Part of a small language model's weights.
Size: 16 layers, width 256, 4 heads of 64.
Architecture: LayerNorm before each block, learned positions, no biases in attention or MLP, tied embeddings.
Training: a variant of Muon for these matrices, 474M tokens, 7238 steps.
MLP neurons of a small language model. Each row is named by its layer, matrix (gate and up: input weights) and neuron, and shows model dimensions 0-255. Each number is 128 + 32 x the weight over its row's rms, rounded and kept within 0 to 255. Numbers have three digits each. A neuron's up and down rows have the sign that makes its largest values positive.
After each neuron's rows, "fires in" lists the words (lower case) most often at its 100 highest values on Wikipedia text that the model never trained on.

L5.gate327:083138119110100140108059171087171115103105151129123167175112111116104182135102132187144111150177173154157142091128132119123155142131148127129167171096101138120156129118141076145142166087093077135093157157181172123165164124076131106131119077111097138089132145141121178118105132131116079161121113111057076139169077118131124167143153107099101083182156212135070134090069124153182160141109109133097147118171133128147159148166156137156111162117107164175142194105027108114107103195081169125123078110072118042183091138126145122150073170123149168112152091117150092137099099137151121126161114093122181148145100174111142126130163067138101101104213181119128112101155086110135072064132187110154144113122174097137153075084063102125142117148114141108164146111119174148088169158126130
L5.up327:108077152083075134187166102129104098136108079160120083142137175128101109195099141144172127126046116093104109179083151139149129202150184070130145149101172099097134146132072114136090163101149122164122173105144156145151097125176100179162148099099138131152151128143158127098064113125148079136169182150132142159147110097127164116124127085140155148038182105091146084102072130123171077111082131089153157105118122083165109132128113153115146123113173120059128170132129117155112153139155174105156145100180154114111121130139181113123121171081044157103147135060128101123169083122099141132096091123123160155143170120178134127118119096072104073149137093152171080120125157212111136085203122091118157128065099184112150103173189083140122108117100137160131138152160176172112104128146085
fires in: "over", "about", "than", "number", "overall", "out"

L2.gate631:110107130073101120146135160143106176134123171120119132069081102135159089131107118081200038100120170089162151139181094147141125159086131054111033071103100110123150096126118126192134116157111122134181108147104144119166087079119105116199143145206066116132170098116124117152155097123093131112085115097095149197151082079165159119122168165151098119155102182124105194118137123127079132128182103096113104179135177127097170131161170190124139107142057189078134149107155134094086141172092138132100133126203107112143105116107144135143162109131092114086177162119110151110114075160158158149153125215150045142106178127145114134141148154126146123102088117144072167150156076137162127115143185105150090116110113117130123109118177140142159126150158194148108111142156117125127093112097135
L2.up631:121208123097141143109093203110139108140134078149110133058140145164197192138129150174143138147150094104091166085088106143128114166132113122101126178159205105157112155165079123103143116108082111108110135098101145166141151166130086167097118051126154081092127129110123124128153174145134156159137116150097113146107129110132160125113106167161127158134152093119169100207161134156106087126138127130147069173109118065102131112136197158124119132184084143100104085106163170120170110137125092142125114142140129144143110212129096107160152160137131113166123159175103173149109072154097176097169130161102091126113101089125150124122092172188050055136107164119049128083153134153097193135154147094105134055113114124065205123083118075113170143136105121098121069122081161128169090132085148
fires in: "history", "december", "england", "london", "career"

L2.gate268:090137141097172138134133087118142142131061102160105111206142135120094144120078127166107073133107102133146190052132088066134166114123070128134110152144100187124157154106126078125103083066140161182088151126154109148176186109098184104129107076070117089122150104173131139066142062130152144192107171117114085138149113134058116121128113100119147137131167088150120105183165142126110101101085042133091148125165102128098168107136098110185117217109101098138094113152131104092082159097111144118152157164130137154143167162138082165082150137189091121164102107136134067177089171153094114141131145146122144130060147195111119120081161163061145128096133103126163145153090143091139125173176099112150176146136141110097118120146194135126184154158128125115145132132205134130092131157166164
L2.up268:177174184093124149159133122116162150094081167131111146105074110119093127116101119166065105169076098134103090120091112067090174135110064121150131075167108153134165140124055070130155137056082114170173129127117111139110148142099197111092107089142149153064134141161092095107097077121154111113094154136166098102124113115055127151120178082142138089125149132079119129127131166139125094102099134164135137164132150131093157119129168122135140189149132199137143133093116089109082142141118120037128166137115159110111094049157088122124126111156094107173137128156121163159139165158136105126111100128121065143135115218160088104073160211112186172172136094121145098127113127170115169189121138180073152182141110126100114109100136110190190147130180154143120089156159134108104176155175141
fires in: "state", "city", "stated"

L11.gate292:116130131148146110107120198154130135147133139111174140109109123117179156108090121153093098094145050136100177079101113125152073112129149116132146153135162169172095104060114088125141196122140151164093173144132128116146072091085090137170117136133085126146125102131056157161123123134087150111069126081129129168135164197115112139081129167145078116096096123189101163099144093100112152194170111157135123145143067097109159071098041145123106173131158124120099147149180103120165129151127174192133165135169139157199129125090190099114072196142152131136170056145138158114112131122090155091176082134123196187137134180163083136121095106165087133064111116132155121124103171128130087149115178155104091202106154107093151130156137076105137131158072127159119132119113113080200109137142141
L11.up292:050163162144113123097137197095133186156180143133176067103131095081085161110126119133085117121108102197102162134170071158157175097143148078139141174151155110111142094115087106132195146113140069147148120144137147146133106146102087106116068135126092128138089127161121123175094172059116143140111134100153076196046095170111126083116151094128152112136138137140112124139134142096133115141077115120091183129097184102102124046050138108156155099141097127136160095090125065117094115119151128190165165155141112158199109137100145131152152143175153149139216170111157081151075124113106162092119141148132153072105113132146092147154155102144094175096129092202104149116154132132169076121175069132137127161101136179145112159156107095090181127121089099105193082120109120125144080135139134
fires in: "the"

L2.gate701:113111174062147072200103101118121165123153064134121145092095153122110172112110074136127142106129157117138134136112132138147062152218144110123131082113104113169136064121150171161095102155127104179204145106161114148203145089132099172139097094067109150100115141078063151118155109177080114119139148101192105131136153207149095144115136147168154116112133146098109090117124127165130098176195131092135114198138131106109147100193165147087168127149099153113162166148065115133101118109146061166118153131154100117108162072089125150132146129130140063114130155171091100118103086143142187165161141092097087161123166126165165161140124144071143135119117129180127131181118133174076185087112110139131058077160103115118146112070098114093098124101178107145142118129088110177118112158053148
L2.up701:146084114144100122109084126141175143125138149119143121060176133153117126083122085181093104111076148093106129161162185045152126114154125128128154158154057184110177080079138200155108106124113095189151143157153159186160123117045146162107086138143102122101100167086081156123102086171155107114149089092133089140117126133121090074090157181170178077105147150105104128061124120168055116105133106107189149128120153126143146120153139097120136115172115131164103101197093118185125181072092087155114091074173166148139120107148194079142149111101101104133174177185099147110096175134131106153141141095098186140106133127094119123147139134118180135139158098144155141098099126157216150119127138157138124054133100148114148077120068133119150148171115115095091117135154172175157116173109143
fires in: "first", "english", "french", "france", "british", "german"

L4.gate607:171122160227106122141119156136149162086115113103091057080078180122110125156158111115137082093126146127146114112097137068069130095162119139103137177149105135154159092140231093125082140108115085137162166151115169144163157146082142104136113075172104105137112188116107098149148120115124214109083156118149078141132153177144095142146100117165129081124148164050161108073074113168138111129139106105081104153129089068142152131134170130133114175182120136124114082167128093043135130134115149101086109123142100102136116105113112164146163122120081111200158104134097156113194117137184144151144107125116121255093156140158140107144087098127170109145088089100112141133169138162125112131145105139141078125081133128093177141145103130148143087169139090144160151101088158142182135126101144
L4.up607:072130102103102106114149115170146096165163130146124192102149155174135121135199126138075100062131113092083101173105191148175191098151143105143160155118087107103169084126102077089055101119093162067108158129103174101164147078112144155155196115157114148166129117158095112166131055077116143155107145139215132131184120116160131148092108190171153155081104091114123130117183161187127105172122115181141117111128081141135132068088106139081171126140125099101081169155108078140126138072177105096140169080119109103116133102133184157142137147135132113112157115167100150143077179152139102131146095085136147176158121099157155131095143134150167112058116113086169137154174108197135122120149138114143113122108157093091138120128135140116038100115157113152095108137172134060129117062172142
fires in: "english", "from", "this", "league", "football", "french"

L11.gate233:068136158102117151146123195168150181144151091111135105119093123137124115089149133167069141108174044154130201065175169085165130162102070162131187155108123157092036165139140129239068147121125151164163156089153029071105176138131125167103120138117105118127121070133029159182128122091130134161138162083110107112113124104097111106159098087135131122127135138157160115161112158100129162137114088144104111155134123135107133142099079069119095153131135193121146080109149156121129082161121114136121143146177124124185094142189145105127098072106148145176107121123127102131132129131113134176068183105110141158131097144151043140117126155157152054176101132095124137107165121187154154112097140143134141101111103145122124155179113140165118081151104112125115130183146121125141066146161143
L11.up233:195106177115098108143122204142168157119148128096149131039072105090054179154127145118113142140134094138116130156142127165102147102138141154178096151123115127066066140151097124090112092172127173178153163083145160119134159124127168101099164127126082072110107094136164082117094100157092134116115149080097167139145190155104118147194114169108135146117186122218131139179110086082121114150114152140073112139161128100100141169162063099189069125130109126097159179145156134122168138082124106093114183100128111128189165121105141105075183159087091137110135140106178097091125130160120152091131114120159130112075145141148135104176106164161106093167135112108104105070145181180141079148208177086130105120078168090133148152132113152128125114127096160132044087127132095117087106156121162
fires in: "the", "they", "then", "there", "although"

L11.gate470:147189124162115142102134089136146170083093085135110113158124078148121101117143079158142073192122110132068105088116173136117132144137067159110140130135116103122181145120174103094104142111133077100142111142139129120140118131148160107182114155094129115062167134150110106132094125111126118125189151123129074149114154048094118103139169138112122123096159157125096152133154139070140145155126119139153121163128050126115141135128138154129103197121069111116097159164124163190143174067106141139137097142150151130091142072081060139164153114136188138175138080051179151107104149130085129121127113143137097143121121130108091159183074138115104106173173184113144102111139085166127176121142102151143133160101128128060089099121170249182106093058152069159151092192163104178083157162187184
L11.up470:149115115120049141142119145120150097077205079165163107099145173108101101115149105113143146114146178156138123147109131156142103041146168137102112145155131184086096148173125096078139136102140095179143140157137160120165072107148162175187166174183090106155067141174142158170094097141139135148122109140066121146152179139087154132131140153139141128126094124108182100171137110150166176115101145197156118163121155106114184198145112143079113167089172093123164098132103121182121159136078100147109149122139175099170085106104094093100122151104187166058068143079137120119154122148107124084095078057111119119047161094141140148155075139128137147091174059100097148100140133083152110140096132133093163112097082158106107166043083110139070164126138153148128156091135142091157118152108109
fires in: "according", "decided", "trying", "loss", "case", "response"

L12.gate177:132131125154146112171145182120070107082144157109149100136097159129120145118125175202135120174130123109145151144179152099107175133149050096127169135098096129157163104105151151146058124155115085135137146125190129091103121118203119116098147136072119153062162160081153122144191132167176171111167100135053163163087094070128077135157144074052091113149151122108097094192099135142144130146112150168171111108168092073113109114150133161133155127143080115118074060106064145109103127160057094120130158117129131141157169129089100129126193194139165078124209149139134114071092108143141136113116101062160143155154132158131138114191113127181146159185110103131107122146162073149097134164113121122135134128072134107163130163073144131170090105101167091113147100174103130177152093128154164
L12.up177:132110091156142128093097112140099119131132155131106100132098195074093148115137187131066156113136142100177160120144134142081084142118198139124119114097107107138155150080145103097134158105089078134136133146133121106098125121069158084099142140126158140124214165102160147044149108163129121140146174118157099139168120116142080165132153151091119146092083193091176117141129154144126152166108095098115186162098138160119080070148097095160141149164166122143118066122156202138169108140109118070102121120124137121127098154108170132150109143142113146132160087069124148186093128096100180128150151166168146133185111106103164115191126156123110165188092147122078184129096160092059142160117101129177088098040107132175105105121093129176117195125096194043079123116129118101139163101156213
fires in: "was", "became"

L2.gate271:098146113117203145143134175092156100090157111148124149101118115103068168119149114198185137154125161180096126130175152105126124136117129135107142148170111153165106115068101118109098111115128091111126137149204099110169173132088163155138078057155166100089116163128212065111145104096169136127065130130139131160115074098093125119193178123195138123148095119118115107141114096111142144138094119160157177190164098111064147072127114155078155124091123137112125147108153124122134163125116160069084154170131085141145118152156061147122103130171175135163137162148118111144110170119080096121123118178156126161131139204103073154134076113081151160137105099081116106078137070153132133065139061138187100131151106148100078055182112153085173151172133159147150115083110190127144179176137126
L2.up271:104087149055115163209138118094125135177108123115106071075106100135161126126099116164149134184177139195106082127129090135167135162110083154145167103128186187073136157124096140172103102123126137123123136075167147140079106142090105120141108098122195134202134136133020140134108077134194144176107123141164119081143125119111130133167122125120135144108109151164163084089164173162153118063167149095094197132131149109095096139169159150169155129067062164198204148118136067133159143125118100122104112115101131105133063092097142136155174035138156089135154105115117167166057146117139062144160131118143095111136170142113076126112146127144127114103166127109101137127116151181164152130088135151108136120114128111124125113089116152083145113103145139110103096125137196065111125178159076
fires in: "state", "public", "york", "city"

L4.gate581:074108084177125121134143182154091063165141135197093128144125173114177118074108122179081128086138120134111134137163103192126130168146132122124111163095150143153123116106166094125132128094119148113185146162153104110158124102100072136192125112130083150150128110106083132164182101158071132090135115059111162067130150139145121060118134080161133107176121119185072125156117096127087125132141085194141189115170164105134141149153132169146115168094113128199172137135180103101079198136103099075129100098193135074108147075124134114122149107196136095135141160062150156113114069120137159160115126170190113149159172161184131117121131130098091140074165097117040092158133127109107167094113129128053092091162093067126108139129136100161143126105167129133175094085150173175122115116136130
L4.up581:028088116140098158135143168137107106131155181172191079142143120166172109106140158158107117125168106128165074134104105200078191197081138098119148150109112188142123156185131068085100094164105083103161120146104085143125083123126152102146174168105129104124167132127122085128177109188104118099092161109095181090134131122098098123125153072136161123145127116127131085106174149141157075117107089191097153150136127172138133162122199142121125171132097134067149112047083089139121134107144143126126144138193098098131113145163131125100150125152111141129115119073119173183137117125124153119099110151168093142157210158115066095112137149156195090120105164154058136143146099113092108106080117125059136079139147089133133128084094141186190077159138137154151148071130131206131118130146148
fires in: "world", "state", "conference", "college", "women", "american"

L10.gate397:080178119161132120114093190127147144138120161131147114135144109124130140102180160129115120085168140134114155221116102141198147136192133168159159118108144057131122122134177166112151121163054162121123145097166085109075138094096050142152145069140161153083118084066204138089108105192112153086167080134102100094126068000156106074129122129121134094130161107118135129139153178141129132140129187099138112165172151105091159139104160152142139138148094159110127103158159118081107124159128140116159106118156100103083136116111064113113155156192183091138140142152096096138114139139143134081068101115144155106153155135098117118119119158155124147166085168099228108139117148140101118088126101141195125124123135151082143150143130126145150154175139167085071126105056093124057160103108107
L10.up397:177116107128107069113110165147143154129112128152116060070110097141129098126130160093129129139141128110119152155163167073111159160141182146119133063112125162118082141103148053121128142128140161148137055120101139165128136080136114091134131060092107097110153092155152085052154116096077122121096145139131147204163125095138152134132160069110103163102127099154172074109143164205108083119195172140142117144134148113134160110149122150141128156178157112092133161112122157147131122154135075157136132181142098163080134141137068125183166164184164092076110194166098164186175153173139147086110092161131083156100159138188121115098124084063104113169117158110068147132096186136132121071145096131101152118127146141139151160112097111061176175107118142157111105164149096018160097118093165
fires in: "was", "were"

L7.gate575:141119183098121119069066129073096179145139070096112153165184145173086047131127124138164123146111132094162182140109126140169089112119177131123131108131052146113189166069160108116138173096114113153128145133197117167122092071170181145137148144091128085098202151134163136111111192152074151192109071157133109119131124153145110137123162150129095122110104138152147099087091128138123158112136128129124094116091098091137159113185091141074112152083183147117127157138170154129116118116142130079129125088110151134126185087126096175135142099097125068231124079088102160134127118094150080151144107157075167174175099099166108109102084106074146146158099139078167136139122116154076127207126103110122178158084151096066107106135102157124138094078169157165160139135105062134157145157128139
L7.up575:207126104127118187169128137108174109136133172166149121102103223146067116110070105110168109151187111068077235114116123115159110151148131149120114145132141092126209096073103115124116121117163156091172121151151101070118183134107155140143179054141108145186096118124069133189185094100098163143119102122070127096100110168095106126178137103102120106166087147075181160125164115161105124083106136143140139135100162137187152108166133166092123116116134104223159127171171145107113125151094165099101119110094151105126160118072155105153070132110115099101140096121085095159117089074135093094126144099163165109176121069150140105119117130104113171142069146146147120115145101129142118050098141157080136137108132170171122138175123135117133179152103140157099188107085124095138117176126113
fires in: "in", "from", "to", "into"

L12.gate210:105080109123122152099146117172158143148157128158183054109160073103107162159162107187138150088114118145093174074066122148143103041099114107074102110114111156064129117163150185204141177088092152130162148088120110105189120133089057171101102086150118153063138178113089163106120082119074154131103118161095132090147103102096196093117169192112097179107104094120186118105139136081173150102143119117101124124118184160129137102139178117134083141133131197170152134140132137124151123131125138157131162172151092113135137132167143102152131114141138149152165115066145116106102140153063128148159170187160131116187141090145092124113113145103114128149069096149189119164129132153173131142143078135108145109109160059080138153191093195152153145134098101116097048111111130118109073105143112
L12.up210:079183155173143088186139105136130105160142106158124057127119131156131145144149117176154135113123060131148171152131139093122119086173146150171180179093093106102094181150134105081153139083143120122101105096133137154072117112178155085108091161178135112097116097161124147147132115123194094066105095099110099144109111145168143091095126128089186169146144146191138140090088113134118068093142105145137157152137203078049114110133125086074115180073141151077196096201106124092112088126124090163117090099158111172074127154092151131094153178136114139130142113165162128109147111126115124072105153079118200142181146179151057119126174091165152134126143144142152082121100098158111143135132079153156148150100143180087117162171085124161128061127127149093177182098161119168168077137132117
fires in: "the"

L2.gate316:147184167099107117133164131157146073138159082170103139134053102069178147114152166147132140096101145092136161148149127132163147120166145172174146208137138143123090163157090090119123123146136124083146136061138142138084088116095137122167114112090123106097155120172089063135115101159118192138119103172131115103106060098114145132092133160066168158122070180070129091143162141135085133086096046112135101100121129097142047134149124099144176114086093085162099100171144118140125200131119154127120156120136139125089113122077160153142093153103089118163153106173161119106130140135102184092136099110154128150161218107095148164129200161100102127117090196100077155121151102075135141134194135111156085118152146155115208092090070132184097151140186122150154121141121157184149080136126137
L2.up316:142153138099159153138161165150079104119154101132101143092079106055146107130152137140154119135082094086139130126108102103123154117177098120143184190148147133138094168127156087118082086117066088142101185081106121131127139158130118181095091158111141119152188149119136110127090108086158212116145070149110150101087092128178159084114100178077133150107097179126116090069102161211129153113130125124148090210130120080154048147138182160118165114128123156117115096147131114128126125115150086112124185115164170093082076129123172147079068104118096083119120094168138120219110146156118175111140142104164122110174213109069107105116170177133100161066097125095115132090155178130094115142157111135197140147171091132146155107113115128162068149091129107130078150119154123187145098101095133
fires in: "music", "roman", "council", "created", "century", "musical"

L11.gate240:135148167110126148114187187155081179122144114105114144136151145154149177117166102198100066162138148169127149113113143119132128167184102146137141126127188124171145170107119152152053159174185129105128161187110152116139107156141127185074102140154122096097148106156123122133109120130116153142163120118112152074156169090099164146029124165165119175078130098173131160095112112108089082141114058125112146129109084140137085092094089126215067160066082086180083169097115084122100126145107134112171113118114151128104090086091095088125161086164113128210088102125110125106112097080097142116130122173092151215131101125176108130147073146119130103165157122120129149111121126112064156131106083133190084122121189158114151099143119178133093112109151095093196139108088122161140123165131063
L11.up240:126181127164106174116139129146160108143097184111157131099065140217151061132085140139115126140070128118028084071163070103143144179105088086102139110119155150161094112097081103152082119166118109141148116168129150082085100174099111126120144106145157134116113137184160065115126077150074098137137131093190131165126139148132179163071150160159142135102116120139118087117068120126145140152103156120081136100143150161089090114096165122151151058118149104165147119127141125134126094062145168104187069125137122156090083076142138137167154065113161070192169098106132054158086112164141086143106124127169130127118115154145148134130085180159148106147155065123117137106114091162152140124115179178194143107171178165143141161154162158115133187192096117136156125149153167102095083169125127
fires in: "of", "the", "off", "lincoln", "out"

L2.gate266:112134073132136122087161168058159164113108152106128118136153126178104094079108130127070136130142127139088143117172100168138145148109123095094118168091129131095131137120161135089101075104112086179122137145178090109140175117143111076096165141107090129091119125157083191186122184170150118169119095034142158100146149166093125099119154076168091161041184166157101146122116116085138125136127147182076169185129097114101119120079113100130092085121190086101152152120101094148104103152124131130206170139116079143170134150114155162083160159144126130151121103181109043146153083148105134130141150142128165118159120085163206059122156124171124119117138189131146133110169120146084070118138085121159212146156170116081147120150121165146169142180107113123133083101068170144086119177121153
L2.up266:120173087133139113120136126120122158140093101102139122102159095165153235106120130212125118134116097126123105146098210171164130140115142133167160179111141100096114097091132132156170108137112065168112125086130107136068142184089137129135123156073145133077164142146134112090124158176165160118090072110194145105172130059058119170028154097085173135161086117110096125084147158094132121134123082143125173118133122085177169094115126122072128114089140147098130157117217188101119127154205111170128117081117089123174107175154125134131088130125061193144122116133087147085067106127153067165164120172113134113147148112153070120097154096171151160139139091126160102142090121117208134132133147136090172155098088116138146098135098161128193123111139139139132083160137160138159121148156108
fires in: "into", "out", "outside", "throughout", "without", "about"

L13.gate549:139056134118103126166153099170152160123119178097102090161112107124158074092087137162119127187128123163144103186155161142171126168107116160136112077125064119015126133108120146082098107111102115078081158132060130101099087107077143156144122093123069150204171084166181163086187106070142094136090162100136152104172131135160117175076116116130079143125167103128166182145117118120122104205138123116122076176137138139127130221142142092148080115125119180143099100155114142103166167152096126132137138095128077099198122141164146128176129112120147094090161170111078089098121153152105135113116120136158164100139165147155185062113072134084107160075141121108157111140161118118075093157165099129124206146154156136135115187167174133101130161146127139103115115068120105111165140119116135
L13.up549:151111133082083136146132140154157131095106103118191144149164173151084139149124090162130184125173098147132159106104141079151169116157152120083116169122145089154100128115150138121133063116160096111158104152120106111139168158080165118095150090142122111074134095174106126140079137100133130144128075105128169163078100151136130098115088145123161156166135126188180187127129053152086144151118142118126154168096194089108163127110156079118135115128121187137158185202126100114138102087111103146145118161094084185122103124117144135140068121138114047100117054108122120169184142097158098126104189145198172226129074048196134144122166078091105149157133081153116068078119128168146083157113167158160079131128062081128062137111120181146130093140093101152136102136106120122104160128149118
fires in: "in", "institute"

L2.gate59:143099153156118175103112124139153162182143140180113173123123131134112171099108125105161123117082097144128167138144148104159101122169132151114114186124157161122148150116119118118114183088138105118142148103101139099141138134115197147126094094143149191152135126133083099184122156090120206149067115104177062167119115134110111113100123068158123127120116154118121096108152112143175115110184080113086160223174122159120132116143118082117121170155120097089147095144101134106079162122124082120106155072242084156155139102128162082150158095117126109104150117098118132118110115130073041174147090141165128087126132105080104153080162143124128114153097117113108145152050092203146137164143125062208115140123131037099187149098158159186165103112192037106127104121102126120105127085152102
L2.up59:166085169173116139118132097204153140141117193122114153136150167126162104099149116124135109126111108166083155154138146118082101134142107134094084135131017128128132111103127121198096068155116139131181164122130135159085097178090163092181129098126102117186135189138098137117088116132063156125155142128190170173094206140077145082101135110057151124130125134154136189117136125168043131166154124141083146156123123098057138071106095122127081088120104159108144084139074143116108086106119172154160134123120126054091093098121167113122120135095131108124153114153101118058087151161149124110110148102134134133153235134153139101156113063131160122183173077090144192159123116115194098115149125123103109161105106124137139157156077121189111121140121149197109123100159149118178168109118134
fires in: "english", "french", "club", "germany", "german"

L2.gate566:133195087142111163117122208147084168110126092106123135128140145113110095126150162124142092098154143144163145110115178124136102142127107156196138102111105134079126118117117133084091132196083071168077102140144093130173151097144142093135125135116107059048111174135146115123156154162165140138135088101139120082170162146139079146111133164064086119104122208131108097126143090165117101154168180193155097180127117114116120086177069091115119158155175143109154150172091081099153119114102119083136147144166174144142182125159131170134153097205075104094188137125105114122157106141128184111158097170170109170116121090111146076168128122154104111154150176074127132144118099096227152047115127073109142086087103104134144086140122097073186116103103169108120180155091133093097132133073153
L2.up566:112135083075137094147152108151148145138174124084148110123145162133158134155150186164151159076148121121112075110149157110177194152136155188165101140070128148084120094112119107146189115160116134104092106168171148154118150088141072108108128120158180109089070151098103167120140131101144093092131083149127105139171184137114106128164133134107137138074122089092155113130145079130157092116152129136186184160143108174081088158205127128142099163170148136134139078176080144135169155115146131116130140132071146225124144089126107133077127079138115131153112191103120084160141128115148086095150124173161123147136104122100113141134163165122110114151145189105091179157049121091099112085154118090071126031087074151123125139063185092100126104119054191141130178165054110093131113110099139
fires in: "during", "win", "following", "made", "won", "wins"

L2.gate116:135108104125140135177126159099131115150138133143157104183094172136143076074135114130135128120139073115140155176116146163191176134118158127135180155077095113111213185157149084115185058150153061120158131125120182142129072152170162173141139103139114161026118114086082127202130157114137115099192090097151146215149069114082159113101099077163157081099171172072067083153135147126129116084054125173059123158103163137099141131155091157141142129147144158149080081127113138128133167133151141091116089101121149138126144107098107113121104160139101116141143176132084126152166086113088091167131133124104150130183131123168137136156122136131106117161125066120148194143127144134086152110138152089082050165108120065146117164133102133120145164097101162073127126114160153190155081120130145
L2.up116:174090125136085134137139178133104162090153151144165154105159151149178104082190134165109113032113123160075134178148149120185170156174108133150186139027146104133113164123131121146158119144160109129150172163075121127127134132116149142152115127121117174099097139091155130194152113105138132147154078186133121132129117126176114044065116128118103148078134154096073183118086120110127138067100132142043079164122133124110102126159071129082129151190136136098093074101173136145164150140117116061098107112180214106095134151157096109126165129096115076141123186138158165167121128125095137173163132137218158089113139098108179156118093171135134147104098145132088143131131110135115095122083113098098122116125071151165125156082144136186190090102157106100132098069172166156112141119101134
fires in: "music", "football", "musical", "written"

L2.gate467:106109092161131179124097199138133140167172104131139136085069193147114155112110172159098084136084109124125119173094108184084132130119180124132135144124152106145103084119217144109132102105051128166083167137113103145147140090121152113118177157164081091074135058132202101156141114142175171112108141105147116098169126096114130108125146179186145143131112114146090082173111107111135098135090145204148097162137144132183081069148119103153072130153129177088114123104076095100145115122096110144161116041151065190133162144153161132097092118198148181135157199096126101168165107209139117073110172107128105082143077201098093158137177136149114099139125140163131119130092105097102197131123109130120105089090136123100126140139128156134152170128136113154107156104111141136077096105078122
L2.up467:101075096152113159108087132097163102118175112173187115093097160128103164187073150153156114055184150151156159107074106140068125085098168156070109086162129111159125084113179161161126138164082116127071111178102128154174183118095111095133145114187083159087118106157137093172105134134120195127109160149117154113144170098088076128122138150137163121128121143114091104108132090116094136115084153112148162137179163212124087100189166097145065082143111189136145198145127130099088145133134083144186109144157087148146127143066162131116108092153162152122101191090122133161141115125143115119034176113116109140176196163101098109186177147078133097156153117176117073088122123100130142100172131110170138138112112129085139142111114134101141135139110104177082163137120153119058130096131153
fires in: "who", "when", "louis", "stephen", "athens"

L12.gate622:079147040187121099115112116126175144047146182097154142138122144100090125116101104068126168111115151105155143117160153088119111151119081140176150144163170117196067092181151139153082157168130152153060104088146098124123109165135160109153122086142127156114178148103140126083144126174096138126073163180130083082130091125098096127124102049158176096139101167116117107114180157113085101156116093131068051085135164129116137114130118105131152169103154081136095150177187186145143163154143083219135122126146074201105101155094136104121088159117118104129173111140067135113140107134090133108110132107102104150171089162162159113126119115120157179145104187145121096120181113193128115157143135119141104112125135141132054152154156165153078148154114094123117170130063159189065136137111150
L12.up622:129112153155141119112101086141134166201181172117085109132106119148114164093135142119105045169115126136218167108162091115144119128189152122175139093127153122125128178132123136148114127083117108074121118140135055095040159165119075100151087091088137076172102107100154155112132124163127163161099146126070135121133184075064143060120128095090129142105128151147171101133149117140066143137111125162111132189122090181182193171101090088190117091119141151104183131089176107149162105130129124088084122115139157101148107120164140125149156087132141169125097193138098139160148127162137134165118126112148151143104136153115119113100067134079164083097136111137038123125161224102107108114121151179128113182129132114150151193132040135160094149127166134135062150130096166122077101124148125
fires in: "was", "is", "were", "m", "are"

L2.gate585:146174120129142097088145147121138187082106131072139100111153143120066115127161162054117121089101159141151167103084163124163120115126121162158165090098122142092147116086121145084087102148189074217111075125164086114126116148192174088133097117096074117107069140144154109144133170157195134187097118130174114126064142130090133158121160095128107162062185175087124073102182143137121123124109159119122108127123118136118098120164092119145153162145157119165179133193112124120117087114070115133123122141148090142161146134143162174142111076155160093091149217110084115114143098127105136138147156177145176094143163093096161122166144131090154139093187193092095091117105107132143135108138144092162198154175114087116167116147135198075164101130115077035128136124076164100105143141093110
L2.up585:131099122136097136095153110135100185091088153109119121117145207115173109186130218072175119108147140105130155099135153131153136134139149185144080135054130127093098105141067176089197127130130086135063121145148126170089146107158105091158151118131140169114078187127143121137069144113182085126133127124140081144057165157038078097154135096084169105095154088134116156074197146120120180116146085106113142109135079151146122141133100171119118122114166062106184119154116165165091135122095137111083121113120087173120104187161155118153158080094089147161123167086106132101108060146086141130117108168149165147129152107109126108123145189162178165171163122113074143137039140144140106130102190105114155141143082113141102139180130135100174097158127192136139129130100167073120140147097112
fires in: "following", "during", "through", "throughout"

L4.gate562:153156189108127146103147121108134121064126125169125131173158178148150092127083089156151150153158217145136128125178061124185117175125148046129140191117112133123107153122185127111143153148122122122186136146152114166171158083137079164089123085105112105133059130171176206103192169106115062150106141125122143103148069122115099188115114097076115127104072121161118160098076173066181068109128180158142131127125141128107149107153155179143126136095157102073112129077184181074174081114131126118107138098173154138115144137113090110145129124084164133115150070131104117163163114100129105145141064108096111149079112102106158145118167147175094116086138121080142125083176152145151153080151090071097099136134135156113154154153175167079128110143142072150099122124177111123107164180089078
L4.up562:115189133141095152068100099083154123111169128126074201074111160187140142164109146130159139153121134177177110129113148096153108161159143110102100139125128096132109113124189115129131134146109117091118140058168129092091102063177117114060130172095130169116179144156124150110182070165081133176115107042178099128144095177145153136121075076116116158142174168085139118147150148102186074087136212118111156170095092130157076120147106097135135130113133146123106135094128143103109145056144108140171064091131108172090156191189113095164105131149149123168141068120099116112167158138125053121157126114067075131114102150106100154131148151091126131147109113156135099155134134172131168120109126187135127153156140139130117070125086111108121131088141131152105126241081090110121190110175091
fires in: "language", "manager", "aged", "management", "age", "languages"